Weights of a small GPT-style language model, trained from scratch on English Wikipedia: vocabulary 32000, RMSNorm before each block.
MLP neurons of a small language model. Each row is named by its layer, matrix (gate and up: input weights) and neuron, and shows model dimensions 48-175. Each number is 50 + 12 x the weight over its row's rms, rounded and kept within 0 to 99. A neuron's up and down rows have the sign that makes its largest values positive.
After each neuron's rows, "fires on" lists the tokens most often at its 100 highest values on Wikipedia text that the model never trained on.

L11.gate34:42 51 53 13 47 60 54 77 43 38 61 62 47 55 49 49 49 54 38 50 62 58 55 47 59 62 45 54 61 40 66 28 46 48 39 40 55 62 45 38 40 51 67 42 45 49 58 62 52 49 51 61 30 48 56 52 53 44 52 69 52 51 38 63 63 38 64 31 39 39 69 66 37 24 49 73 55 50 53 51 49 53 62 65 57 33 54 63 48 39 48 60 16 44 48 42 45 48 38 61 58 51 33 59 47 18 58 54 58 60 67 77 46 65 54 39 46 61 49 53 60 52 33 59 32 50 64 49
L11.up34:56 84 36 56 56 38 78 50 70 51 60 52 40 40 62 45 58 61 50 50 69 49 61 32 68 66 68 60 67 61 77 23 54 48 39 58 65 47 69 44 52 53 31 56 70 49 35 44 70 37 46 40 46 18 50 49 52 57 63 45 52 71 59 35 55 52 52 65 36 71 49 32 67 47 32 46 56 53 56 49 59 45 67 26 34 59 47 43 29 66 71 56 42 43 50 55 46 42 56 39 60 55 40 38 53 23 35 51 45 63 69 45 59 55 59 34 42 53 53 30 57 37 29 46 68 39 44 31
fires on: " |", "-", ":", ".", " -"

L11.gate6:55 61 57 29 50 62 37 38 46 52 48 52 42 21 27 47 37 56 44 49 68 57 50 44 30 47 57 52 61 49 52 39 37 50 65 35 62 55 39 56 51 33 62 41 65 38 55 68 57 48 54 43 73 49 52 44 34 51 69 63 53 60 54 44 64 32 69 71 58 56 57 46 25 57 26 50 49 45 45 34 57 38 61 47 57 41 45 21 37 51 54 53 35 54 52 36 49 41 51 39 42 27 76 30 35 61 62 50 62 31 58 58 56 36 42 53 43 41 57 54 50 24 52 36 56 65 50 59
L11.up6:44 56 51 45 47 45 37 51 38 34 35 53 32 32 46 68 44 45 63 36 52 60 57 23 34 71 47 62 37 53 76 45 58 55 60 41 46 75 41 61 74 18 46 53 44 36 46 43 54 33 66 49 68 49 40 58 68 61 53 38 53 40 67 67 60 47 61 45 48 55 62 45 49 27 50 59 36 43 47 59 53 45 58 28 45 69 33 42 43 48 69 56 52 76 36 34 67 44 53 73 71 61 60 63 46 57 57 29 57 45 48 55 57 48 41 59 61 47 31 32 47 56 45 62 38 57 52 60
fires on: " the", ")", " same", " that", " That"

L2.gate241:54 36 55 35 41 50 45 20 60 62 64 72 54 31 67 47 33 38 45 39 55 52 45 47 60 70 48 51 55 23 39 26 72 37 64 68 39 34 79 50 55 68 23 52 54 47 68 49 55 62 62 40 25 72 62 48 50 43 30 61 60 27 57 37 52 46 68 39 54 51 49 41 48 46 51 45 57 52 42 45 42 43 38 48 59 44 52 62 36 54 42 55 67 55 59 44 26 49 50 59 63 49 55 28 37 46 44 46 40 61 63 32 57 46 41 52 30 54 57 69 58 75 49 35 63 64 40 68
L2.up241:48 56 66 50 57 35 42 37 67 65 33 58 50 33 76 38 62 46 54 49 66 56 48 76 58 57 46 49 26 45 39 36 41 24 64 32 39 33 54 57 49 52 53 68 43 42 37 32 48 61 46 68 52 53 39 58 55 35 56 60 85 53 26 42 35 35 58 36 33 40 52 48 34 20 36 61 60 34 51 46 48 55 54 59 54 25 53 70 34 33 38 40 47 65 39 56 39 41 41 42 50 46 21 46 36 38 52 43 44 52 50 44 52 52 67 45 48 52 57 44 43 34 37 51 49 48 68 51
fires on: " K", " Ta", " Victoria", " Y"

L13.gate470:24 69 50 43 68 59 46 58 56 44 11 68 74 61 50 40 32 46 33 52 39 63 56 42 46 60 53 62 39 58 39 47 44 50 61 37 64 63 47 43 33 52 17 58 33 40 46 34 45 38 51 37 48 57 55 26 46 69 87 37 67 49 51 49 57 44 58 53 64 56 68 62 58 66 51 53 38 40 68 45 58 56 46 36 47 43 50 51 44 43 46 65 56 43 50 46 64 83 42 53 57 39 29 45 65 70 58 76 43 41 53 42 48 69 52 40 60 62 33 66 35 53 49 44 46 26 41 38
L13.up470:68 72 42 42 57 58 57 50 32 28 40 43 40 64 47 49 43 38 42 58 26 71 61 56 45 45 57 45 36 60 52 50 38 66 57 54 47 52 65 74 53 39 49 31 47 50 55 63 60 54 77 50 52 77 48 62 66 45 65 52 47 54 54 42 71 43 47 69 44 52 37 43 55 60 38 29 48 51 43 56 50 38 64 48 62 29 47 29 59 46 51 53 54 60 62 49 26 31 73 54 56 70 47 51 53 48 46 73 37 40 67 56 39 72 47 52 53 74 36 48 54 67 49 59 68 41 48 50
fires on: " |", ":", ".", " in", " years", " days"

L13.gate147:53 61 35 61 38 35 33 33 56 33 47 36 57 73 61 43 48 33 53 73 61 56 49 43 54 40 53 47 25 39 24 54 62 47 57 45 46 57 49 59 41 45 62 51 51 58 30 32 42 51 48 59 46 50 36 41 50 51 39 57 63 69 32 34 44 50 50 42 47 60 49 31 42 56 65 59 36 42 51 52 32 43 54 46 41 47 39 36 34 50 45 74 37 69 26 23 39 56 69 56 66 60 65 71 54 62 66 55 52 71 61 48 45 56 36 43 43 39 59 22 57 45 55 52 55 53 40 45
L13.up147:30 37 63 54 49 42 41 39 54 45 60 44 76 52 34 60 41 55 28 47 56 36 74 46 29 51 54 66 40 44 47 47 50 37 43 71 61 33 34 30 54 61 63 55 41 47 53 60 52 42 35 57 44 28 75 53 34 37 45 49 61 34 50 52 45 56 41 46 56 49 60 62 49 60 59 50 70 32 45 69 45 53 49 52 53 56 50 58 74 43 52 52 35 57 68 53 42 29 23 71 59 74 20 55 68 48 74 53 60 31 43 41 73 56 62 46 51 57 69 55 54 21 42 36 33 45 63 51
fires on: " I", "t", "I", " had", "ru"

L13.gate243:69 45 50 59 39 47 51 40 26 53 38 43 50 64 29 32 39 52 27 34 47 36 47 50 49 46 63 55 61 41 51 66 26 61 55 54 74 57 23 66 27 37 43 58 51 43 36 60 48 50 58 60 37 59 55 35 50 47 62 58 59 58 35 57 50 49 68 67 38 76 56 65 29 57 54 65 33 38 65 47 51 39 68 35 40 51 57 65 49 70 32 54 44 47 35 41 67 48 52 55 20 48 62 37 53 38 56 57 66 28 46 52 61 62 59 43 63 59 51 56 39 44 67 47 58 41 47 39
L13.up243:54 49 63 33 68 41 49 48 47 40 67 51 76 49 46 38 35 46 40 45 60 58 61 54 47 46 63 62 69 40 74 74 56 57 57 73 75 57 38 60 28 53 38 48 32 52 46 48 42 43 49 38 52 51 26 35 46 74 47 44 61 59 53 56 51 64 42 47 33 55 49 43 41 50 33 56 45 33 52 50 55 46 62 52 44 65 44 48 61 59 44 45 54 72 48 68 36 62 46 86 74 65 69 55 54 49 58 49 77 38 41 51 59 61 61 23 19 53 44 50 58 52 59 22 53 46 43 46
fires on: " has", " have", " who"

L5.gate477:48 39 61 41 38 53 46 50 60 43 44 28 56 54 48 61 58 77 45 62 66 54 48 47 48 60 45 59 51 41 62 67 53 68 31 55 63 50 38 49 45 56 31 32 40 70 33 35 60 47 62 53 44 36 42 46 46 26 49 55 46 37 49 46 53 23 58 49 66 42 45 61 39 39 37 51 43 56 32 41 45 30 74 45 62 69 46 65 73 42 52 38 53 67 61 52 57 44 29 45 54 55 53 58 41 66 55 66 84 48 60 60 55 49 53 37 51 34 44 29 57 49 68 43 74 56 55 61
L5.up477:20 36 52 35 44 48 16 38 62 47 57 39 60 43 49 58 40 50 47 41 40 38 65 60 51 55 41 75 58 30 55 54 33 28 43 56 55 60 39 58 43 27 46 40 46 61 34 48 57 38 55 46 58 47 45 53 47 47 64 48 52 42 32 48 55 38 30 48 36 38 38 64 78 44 38 59 21 49 56 47 43 38 57 47 60 74 38 49 28 38 55 35 47 53 58 50 41 63 46 41 56 50 66 61 63 59 62 69 57 32 66 49 58 49 61 35 36 61 17 32 50 45 68 40 66 60 47 65
fires on: " that", " which"

L5.gate367:67 50 44 41 46 49 46 32 76 62 39 38 46 77 35 57 45 60 49 23 41 61 45 53 49 66 21 57 62 36 72 38 55 31 47 20 77 48 49 42 63 44 62 46 53 66 45 52 68 59 58 44 54 40 53 40 42 61 55 58 30 49 50 39 54 50 53 49 35 64 48 50 47 41 44 64 34 47 47 29 48 56 31 60 49 67 62 46 32 52 60 71 74 44 46 51 29 60 46 47 38 28 26 50 42 51 35 32 37 30 44 32 56 43 51 62 69 49 31 57 29 54 54 74 42 44 52 39
L5.up367:70 30 41 10 56 66 38 31 45 61 58 50 57 49 44 30 41 54 61 52 39 60 48 54 52 61 47 35 57 45 53 45 39 62 59 35 39 43 52 54 54 46 44 56 34 35 57 54 38 52 52 45 48 38 55 29 48 57 66 59 45 56 67 62 52 62 43 43 52 30 35 54 47 68 52 48 43 38 23 31 45 65 43 42 46 66 84 52 34 40 28 41 34 28 59 56 52 65 69 71 61 48 51 54 45 63 64 44 34 36 52 47 51 32 38 59 53 50 53 62 40 49 45 53 53 43 32 67
fires on: " on", " in", " from", "ing", " located", " lies"

L5.gate630:68 60 48 32 62 31 45 56 49 49 47 66 39 47 39 46 43 43 63 36 48 42 59 36 64 59 59 58 70 49 74 40 66 57 49 59 33 61 41 40 55 64 58 50 56 54 53 48 53 31 38 43 51 66 48 71 54 48 62 74 73 69 31 56 43 31 61 57 43 40 61 45 41 27 54 61 61 49 37 59 53 47 54 49 36 52 56 46 68 56 70 49 62 55 29 32 43 43 52 57 50 40 59 50 58 58 71 30 37 42 60 43 44 52 61 38 42 45 29 58 55 55 69 78 30 53 28 61
L5.up630:54 45 60 48 37 47 37 37 54 42 54 74 40 39 59 27 38 42 54 53 44 54 67 50 45 59 63 54 63 34 55 38 49 53 55 66 29 42 72 40 54 60 83 46 62 49 40 68 37 48 34 36 41 41 60 59 46 42 70 60 70 55 27 49 46 46 59 75 31 51 57 23 49 39 66 70 59 65 33 53 30 48 39 62 49 29 55 50 54 50 45 43 46 40 45 54 39 47 61 49 59 51 52 48 68 43 60 46 43 41 55 42 52 40 57 26 65 48 52 47 60 54 54 60 59 46 48 69
fires on: " |", "\n", " \""

L8.gate39:69 74 45 49 62 58 53 55 45 62 66 40 57 35 39 71 41 38 53 43 53 38 33 28 41 62 50 49 52 42 63 36 33 43 45 44 38 35 35 60 37 36 58 56 47 45 58 45 55 39 52 58 77 31 49 32 47 51 61 63 61 73 51 60 48 60 61 63 31 42 63 47 50 59 57 48 52 44 60 46 38 58 32 62 46 60 48 37 47 44 55 42 60 33 51 45 45 63 47 45 46 35 40 52 33 53 62 47 44 45 49 40 41 41 62 66 21 64 48 69 71 28 39 40 65 64 50 57
L8.up39:57 36 53 33 48 77 50 48 57 36 43 33 54 46 68 53 62 48 54 52 46 41 71 43 58 50 46 46 38 69 57 45 52 20 33 56 66 34 47 36 53 65 52 72 58 29 78 49 50 51 43 43 54 51 53 51 37 61 53 50 48 44 63 73 69 54 32 59 19 44 63 68 61 44 64 49 50 51 55 71 46 37 57 50 50 51 51 37 44 66 51 57 26 34 34 32 55 47 53 50 63 12 46 47 48 44 20 30 34 39 72 45 49 36 68 58 49 53 35 45 70 64 47 61 54 38 61 51
fires on: " and", " of", " with", ",", " or", " particular"

L5.gate266:73 43 61 40 44 69 34 52 55 55 43 40 44 52 51 52 49 53 68 53 48 48 44 46 56 40 50 70 56 33 71 43 44 48 52 58 44 54 47 61 60 49 42 55 54 40 42 37 62 66 60 52 68 64 62 58 40 24 45 58 68 31 38 55 43 41 40 84 53 40 48 64 58 62 26 53 42 56 68 23 34 58 60 39 67 80 53 43 44 71 43 55 52 48 50 72 53 33 44 37 48 75 40 30 44 48 75 61 41 49 52 17 61 44 43 60 48 45 46 64 45 52 63 51 45 71 42 37
L5.up266:54 47 62 66 66 35 42 52 44 49 49 39 60 54 55 56 58 66 55 70 24 45 72 51 57 54 47 58 67 54 51 58 31 46 50 40 83 37 39 51 61 36 46 53 59 61 37 60 70 48 53 68 32 57 28 42 64 68 47 60 51 50 38 38 49 43 32 45 68 45 43 64 64 60 51 68 48 68 66 38 49 56 70 46 39 49 14 49 51 27 59 57 42 69 48 44 44 64 17 75 67 43 33 71 49 56 55 50 42 39 69 52 41 51 54 50 67 57 47 25 43 64 41 56 51 70 59 69
fires on: " that", "s", " most", " No", " which", " |"

L13.gate537:46 37 47 60 47 54 65 52 54 54 58 26 58 53 50 73 56 51 48 46 61 46 51 32 51 47 50 69 61 49 49 76 43 50 72 55 57 55 68 60 39 39 58 59 48 45 69 63 34 35 42 64 55 49 42 52 60 70 57 45 64 59 56 71 71 58 60 36 55 25 43 35 37 52 40 58 38 62 58 47 48 57 42 44 54 44 54 61 32 37 44 52 63 46 52 50 43 73 30 51 44 41 58 47 45 58 35 44 59 70 43 46 43 57 54 73 37 47 66 56 46 56 54 51 52 55 59 68
L13.up537:33 52 54 59 41 51 56 57 52 32 44 48 57 48 53 47 45 22 47 67 38 68 60 54 47 55 52 52 62 50 51 48 62 63 42 58 30 38 48 54 66 42 38 53 45 43 69 50 64 36 56 72 68 52 68 51 45 63 47 50 38 34 66 31 36 58 49 62 54 61 26 51 38 47 51 47 60 33 50 78 67 35 46 53 48 39 48 41 40 43 47 45 46 48 52 38 59 78 45 75 79 51 39 41 42 35 65 53 41 64 35 62 44 51 21 32 40 42 39 50 46 40 61 45 60 33 63 59
fires on: "\n", "'"

L2.gate5:56 55 66 36 73 28 69 64 61 36 48 56 56 57 52 52 53 63 34 52 50 61 58 31 38 53 49 28 70 39 45 43 53 61 50 51 58 61 55 47 48 36 51 41 47 53 41 59 68 40 40 38 55 72 59 49 46 29 50 51 42 55 47 61 61 48 55 70 49 68 39 36 43 51 33 42 40 51 47 75 60 52 42 53 48 29 70 53 36 56 72 46 33 42 54 46 66 52 64 41 37 57 47 59 58 52 49 36 38 29 52 40 58 54 59 48 61 66 35 52 72 68 44 68 47 36 58 55
L2.up5:41 51 52 49 63 57 47 50 36 36 58 44 54 48 53 70 55 48 19 44 38 58 41 49 59 55 47 47 60 40 60 45 61 60 37 55 68 67 41 33 45 49 61 57 52 52 35 28 59 52 35 31 73 63 50 36 36 55 56 31 49 50 60 43 41 48 38 61 34 45 49 41 45 42 33 45 68 42 61 57 76 37 50 57 45 31 57 49 50 22 39 43 46 40 43 74 73 56 84 14 51 44 50 36 63 49 59 56 29 45 64 53 64 47 75 49 59 46 51 23 79 70 52 67 41 66 44 73
fires on: " |", "\n", "|", "-"

L10.gate565:37 63 45 45 79 49 46 36 42 60 33 48 59 36 30 59 63 71 45 62 62 42 69 41 52 62 37 52 54 30 67 52 37 35 61 31 57 50 70 58 32 53 67 33 48 48 68 59 60 38 57 83 64 38 53 47 50 39 44 54 66 64 50 67 48 41 48 69 34 40 38 54 33 43 48 63 47 44 62 58 54 38 54 40 57 39 62 52 31 45 26 68 66 59 52 68 56 50 50 49 43 52 44 55 41 42 37 40 47 46 64 51 32 77 55 67 44 47 36 39 52 51 47 48 39 58 41 61
L10.up565:40 50 35 68 46 36 68 46 51 45 59 63 51 49 41 68 42 55 52 54 43 57 55 63 16 56 37 52 57 49 54 72 29 28 57 38 47 34 37 51 59 55 54 68 32 59 53 54 52 34 44 44 61 42 32 46 42 44 46 55 66 42 59 43 38 67 66 59 46 71 64 52 47 56 72 68 63 62 44 56 63 61 30 43 31 35 50 50 52 53 50 51 49 45 32 34 49 67 45 84 44 49 70 28 59 50 52 65 56 40 39 52 44 48 49 59 36 54 26 38 41 52 63 63 43 53 54 50
fires on: "'", " United", " do"

L8.gate64:27 32 43 49 34 63 54 61 35 42 53 62 72 52 27 46 49 58 69 48 33 61 55 16 43 79 51 53 54 38 37 50 51 45 56 32 46 52 27 77 62 33 56 53 37 41 46 57 29 54 75 67 67 67 33 42 72 41 65 55 47 41 56 45 40 32 75 61 63 59 44 47 52 51 26 39 63 31 50 57 58 64 33 53 61 48 49 56 53 56 55 66 54 40 68 31 47 65 19 58 30 46 39 47 65 58 65 55 57 49 46 46 49 53 49 38 52 49 31 43 33 37 59 53 60 36 61 42
L8.up64:59 51 45 29 60 38 49 57 52 50 45 35 69 63 33 40 51 41 37 52 19 47 57 60 36 95 61 41 57 44 65 44 64 37 54 48 53 39 58 68 40 46 47 48 56 57 34 48 52 48 41 52 49 58 55 43 48 42 72 55 43 58 49 42 49 32 44 59 45 45 46 66 47 89 57 68 53 34 57 48 43 40 33 28 35 50 44 48 59 58 58 31 61 40 60 67 47 52 56 40 49 55 53 60 46 50 53 49 54 52 63 62 28 64 54 58 47 41 56 59 50 64 43 36 58 51 55 48
fires on: ".", ":", "e", "ul"

L6.gate124:37 46 74 39 55 61 34 31 50 47 75 41 63 51 42 34 39 39 62 53 33 50 44 59 31 65 40 35 58 37 36 62 47 45 43 56 42 54 67 53 45 61 66 51 52 45 40 46 52 54 42 63 29 45 37 50 57 44 63 46 56 42 44 56 50 34 63 47 54 25 39 38 30 48 52 57 40 30 54 35 53 49 51 44 51 44 44 34 57 27 53 50 42 64 45 32 42 56 61 51 65 50 60 49 24 57 68 46 76 36 70 36 39 50 50 27 31 44 54 43 59 46 64 39 60 62 24 78
L6.up124:37 34 40 37 34 59 56 52 36 47 39 49 54 39 62 62 41 52 65 55 75 57 40 36 41 53 57 48 39 68 41 52 43 53 60 47 38 44 60 27 64 75 13 56 44 59 37 41 43 30 66 65 54 50 47 44 73 65 53 79 56 40 51 57 66 53 45 57 53 55 44 31 52 49 57 34 81 35 41 49 51 46 41 25 39 68 42 38 60 53 39 38 56 47 56 44 47 35 52 80 59 56 48 61 48 59 43 45 45 47 36 69 49 48 52 72 48 44 46 22 51 38 49 39 47 49 64 71
fires on: " the", " that", " who", " That", " these", " of"

L8.gate374:40 57 70 95 53 55 68 52 55 36 56 79 36 45 52 46 32 65 56 64 61 46 48 42 35 58 56 41 54 64 59 24 40 49 21 48 48 30 62 57 56 53 51 41 51 19 61 36 51 63 57 51 36 39 47 44 40 54 61 52 48 30 63 32 40 47 41 65 52 72 46 62 48 66 24 71 59 49 53 61 46 48 44 52 45 62 46 56 81 61 55 40 50 56 26 58 50 50 56 43 62 47 43 73 49 38 37 39 72 43 55 65 41 37 52 60 50 43 52 54 62 63 29 53 69 50 52 58
L8.up374:61 36 55 63 42 42 60 55 71 37 29 48 61 21 45 40 59 62 91 48 30 44 67 48 43 47 33 29 43 61 62 42 40 44 40 44 44 38 57 61 47 27 56 38 40 39 60 41 63 68 49 62 60 44 34 63 40 56 46 62 54 39 68 22 50 54 68 63 48 46 60 26 38 56 73 63 43 69 34 64 52 41 69 57 54 48 58 37 50 61 66 41 78 44 35 52 21 34 51 72 31 47 49 55 56 48 54 74 54 36 57 52 60 35 60 41 50 42 64 40 28 63 56 40 25 58 39 33
fires on: " United", ".", " lost", " by", " US", " States"

L4.gate418:46 50 49 50 59 61 48 40 37 38 37 23 59 70 46 47 46 49 37 50 56 54 67 36 34 60 56 51 36 41 61 54 68 58 51 63 55 35 64 54 62 63 38 45 49 73 31 68 43 42 36 49 52 48 35 59 68 52 32 69 48 54 51 35 62 48 47 50 48 43 35 52 57 51 38 56 57 59 43 45 43 37 44 42 55 55 33 45 41 72 73 39 51 50 64 38 42 42 42 56 46 42 55 61 58 69 71 26 50 59 62 70 48 61 29 39 50 49 44 43 62 42 57 42 40 62 53 38
L4.up418:38 54 62 43 43 37 45 58 45 65 46 55 28 32 71 52 21 52 36 44 48 48 46 70 53 53 55 70 47 58 55 39 57 44 68 61 53 40 71 52 35 56 49 61 54 74 63 56 62 50 12 35 55 19 28 51 54 45 40 51 53 53 54 55 45 40 48 44 57 59 39 36 40 49 40 68 86 33 57 57 63 44 26 60 36 23 49 51 50 67 54 48 54 46 51 47 76 40 31 52 59 45 49 39 62 58 62 43 32 48 62 65 51 32 49 38 72 65 60 48 68 53 36 66 51 53 53 42
fires on: " |", ";"

L7.gate491:41 41 53 63 54 60 50 53 49 48 42 49 42 37 61 40 34 53 33 67 58 65 37 45 44 49 44 43 34 43 52 43 53 45 66 65 51 46 48 61 40 34 36 76 65 46 38 63 34 35 56 40 39 67 44 47 55 57 57 36 71 47 42 39 48 38 54 38 70 77 50 41 61 51 61 57 37 53 49 37 31 24 48 62 65 46 56 48 52 51 46 40 55 74 30 40 53 26 55 47 30 52 50 62 34 45 50 55 45 63 66 47 43 60 61 28 38 64 67 44 44 55 63 35 51 43 61 59
L7.up491:60 37 33 44 43 35 41 60 66 32 72 51 55 55 56 68 46 66 38 18 59 36 61 36 53 65 69 61 52 55 54 69 73 57 32 59 54 54 55 44 44 72 51 47 59 43 49 52 35 51 54 35 56 55 40 64 52 53 36 76 43 32 51 47 38 34 45 70 33 53 70 65 51 50 46 59 70 35 63 50 60 43 46 32 31 38 33 37 70 55 63 37 56 62 58 57 57 48 52 54 49 61 52 52 74 60 46 39 65 51 45 63 53 56 51 56 45 47 66 41 44 37 49 50 53 31 47 61
fires on: " had", " have"

L7.gate183:45 57 65 36 44 61 45 49 43 41 48 63 46 51 45 41 46 61 41 54 52 57 52 60 51 40 73 28 33 47 43 41 34 42 32 55 38 35 48 52 43 23 54 28 49 49 31 36 51 46 25 43 41 43 64 54 15 73 53 55 64 71 38 55 54 62 67 46 34 54 45 40 45 51 51 47 47 55 67 71 50 39 57 54 44 79 35 72 52 41 57 47 65 72 42 61 45 59 39 59 34 58 45 50 35 48 74 68 52 57 50 26 43 52 70 71 74 47 47 45 37 55 29 52 46 54 55 54
L7.up183:30 60 26 43 62 42 37 62 59 89 33 34 48 68 57 37 47 47 46 47 65 42 36 59 39 40 38 55 58 56 47 64 68 58 47 51 21 51 37 54 46 36 65 44 76 30 56 56 58 35 55 64 57 49 57 68 47 55 58 30 64 36 50 25 41 21 40 60 50 45 77 41 39 66 39 45 45 83 36 47 65 66 43 61 54 43 63 58 49 38 58 52 57 40 96 33 42 41 56 37 59 56 52 30 62 50 41 60 51 53 55 44 38 51 65 78 54 49 72 58 36 56 47 60 51 42 19 41
fires on: " [", " Ben", " least", "if"

L10.gate356:41 55 38 43 40 62 45 51 56 26 52 53 46 67 58 64 41 68 32 54 52 39 46 43 54 47 47 40 59 38 46 54 60 53 61 57 42 39 47 71 43 58 84 61 30 47 51 59 46 42 37 61 42 55 58 46 52 61 48 44 45 40 57 42 69 27 53 71 58 42 51 76 42 49 39 50 68 27 66 66 66 32 47 18 29 28 47 66 37 65 66 57 48 57 54 46 32 63 52 63 59 41 31 55 39 51 61 42 27 30 49 42 33 65 32 30 60 53 59 74 59 58 25 46 49 35 59 52
L10.up356:76 57 43 53 54 47 45 42 54 65 64 71 43 69 60 42 30 71 29 46 67 26 50 46 57 50 51 40 57 49 63 57 57 67 50 50 56 71 56 65 40 41 71 25 46 48 30 56 67 39 58 47 40 52 65 34 66 44 78 43 40 53 82 39 61 59 43 57 46 60 51 39 64 37 27 56 73 41 45 43 48 44 58 46 22 54 51 53 49 54 51 58 41 67 34 46 63 62 71 77 67 50 50 55 49 41 54 41 41 33 59 52 44 73 57 53 34 57 45 36 44 49 54 58 56 42 35 25
fires on: " and", " |", "-"

L5.gate215:48 55 74 51 37 40 41 49 57 55 36 61 53 49 51 39 48 64 50 31 69 28 32 51 49 43 55 20 47 48 38 39 47 59 30 61 44 28 38 48 56 55 44 43 31 89 58 44 24 53 59 52 49 48 42 32 48 54 54 47 50 37 77 33 45 45 54 50 52 65 40 49 63 46 30 71 76 52 43 43 58 33 54 53 46 67 49 32 48 24 73 22 49 64 63 48 49 63 42 68 51 28 41 60 32 53 51 49 62 38 58 39 49 42 43 45 44 60 32 56 49 52 34 65 60 39 55 53
L5.up215:77 66 54 54 52 57 48 43 46 70 49 50 42 25 45 43 42 53 35 56 45 31 50 67 33 62 39 44 58 55 66 56 50 36 22 45 78 42 39 54 41 56 55 83 58 53 45 60 44 32 17 41 35 45 54 58 51 69 72 51 53 51 56 73 55 53 56 54 48 69 42 50 82 38 60 74 61 39 57 63 57 63 48 40 31 38 64 65 49 57 42 52 44 47 57 50 59 36 45 50 35 53 44 51 68 33 55 33 44 55 60 31 64 60 50 52 47 51 41 52 72 57 41 43 50 44 54 33
fires on: " |", "Personal", " Personal"

L5.gate441:38 69 54 39 42 52 56 44 55 43 46 43 39 45 49 51 25 40 49 58 55 67 57 39 30 45 41 27 36 44 36 50 50 50 48 51 55 34 50 47 53 52 47 57 40 82 49 73 40 38 33 29 26 55 42 52 61 28 52 49 59 63 32 48 45 43 42 42 45 64 55 45 48 37 68 60 59 49 57 54 48 41 46 49 52 54 53 33 34 75 61 33 56 40 41 46 28 42 42 57 44 36 62 49 63 70 46 28 41 42 53 62 42 52 25 60 39 69 50 38 47 49 50 42 46 53 47 51
L5.up441:39 51 55 47 45 53 44 54 41 76 41 42 32 42 52 61 66 31 42 43 48 61 51 50 66 62 59 44 63 47 40 42 48 35 57 55 60 40 31 36 54 51 52 38 32 69 34 43 75 53 28 47 49 41 62 64 45 50 45 34 52 38 43 73 47 39 67 74 40 72 46 24 78 36 48 70 63 42 58 59 45 67 50 76 51 37 51 49 42 48 70 28 32 57 43 59 62 47 50 52 49 52 63 46 86 49 57 36 46 44 62 45 61 32 58 38 58 34 66 37 68 63 51 45 53 53 58 36
fires on: " |", "---|---|---|---|"

L8.gate69:51 25 59 62 47 38 63 43 41 69 46 74 38 51 28 42 59 51 57 43 69 50 58 56 70 46 69 61 64 66 51 58 62 35 47 44 53 24 57 43 69 46 66 52 40 42 55 42 39 67 45 58 61 63 47 14 62 31 49 57 62 37 58 36 47 52 48 73 44 49 12 52 45 45 49 54 60 54 68 46 52 65 90 39 42 51 69 59 51 57 59 43 60 68 59 46 44 26 54 45 43 62 36 59 60 68 65 37 39 57 53 47 57 38 42 39 37 31 60 44 53 42 58 54 26 57 49 48
L8.up69:53 76 48 68 70 26 41 65 45 58 72 55 56 41 48 44 55 53 46 57 31 52 40 71 62 61 65 38 36 68 40 46 59 55 51 40 88 62 44 47 50 43 49 55 66 36 66 51 60 44 39 55 34 53 36 35 62 27 60 18 48 41 66 69 42 61 51 51 41 59 37 57 55 45 41 31 62 76 24 48 49 51 55 57 46 47 27 40 48 54 50 45 55 49 53 30 48 46 33 61 61 63 34 53 33 54 42 63 55 37 42 60 62 40 34 56 58 54 57 49 51 48 64 60 63 57 46 41
fires on: " the", "s", " in", " Open", " |", " m"

L8.gate414:39 54 53 67 58 73 45 61 69 55 51 31 58 51 61 55 47 45 54 58 63 55 41 52 37 45 26 54 60 64 51 19 56 55 38 34 40 59 37 30 56 68 60 63 51 60 41 45 50 64 64 58 43 39 37 45 35 21 55 23 79 45 56 72 56 44 38 70 43 37 49 40 27 57 45 31 40 42 49 55 55 52 71 60 53 28 78 48 55 49 54 45 58 28 53 48 53 62 59 58 38 69 38 66 40 46 65 71 42 51 56 38 38 51 40 59 34 69 31 40 51 43 52 54 60 71 39 43
L8.up414:40 40 45 40 46 66 63 44 45 59 58 37 33 64 56 34 42 55 49 45 69 36 42 61 45 39 21 54 51 40 50 67 58 52 53 72 52 62 45 43 54 59 64 44 40 45 66 50 45 68 59 41 83 48 39 45 40 63 25 59 67 44 54 71 48 52 24 66 42 41 33 57 36 62 42 65 65 69 22 68 60 56 65 21 57 43 62 59 48 48 61 68 70 29 49 46 42 41 57 63 64 54 55 56 43 39 42 48 36 47 68 72 46 52 39 42 23 67 18 50 63 56 62 47 50 69 37 50
fires on: "s", " of", " for", " in", " and", " on"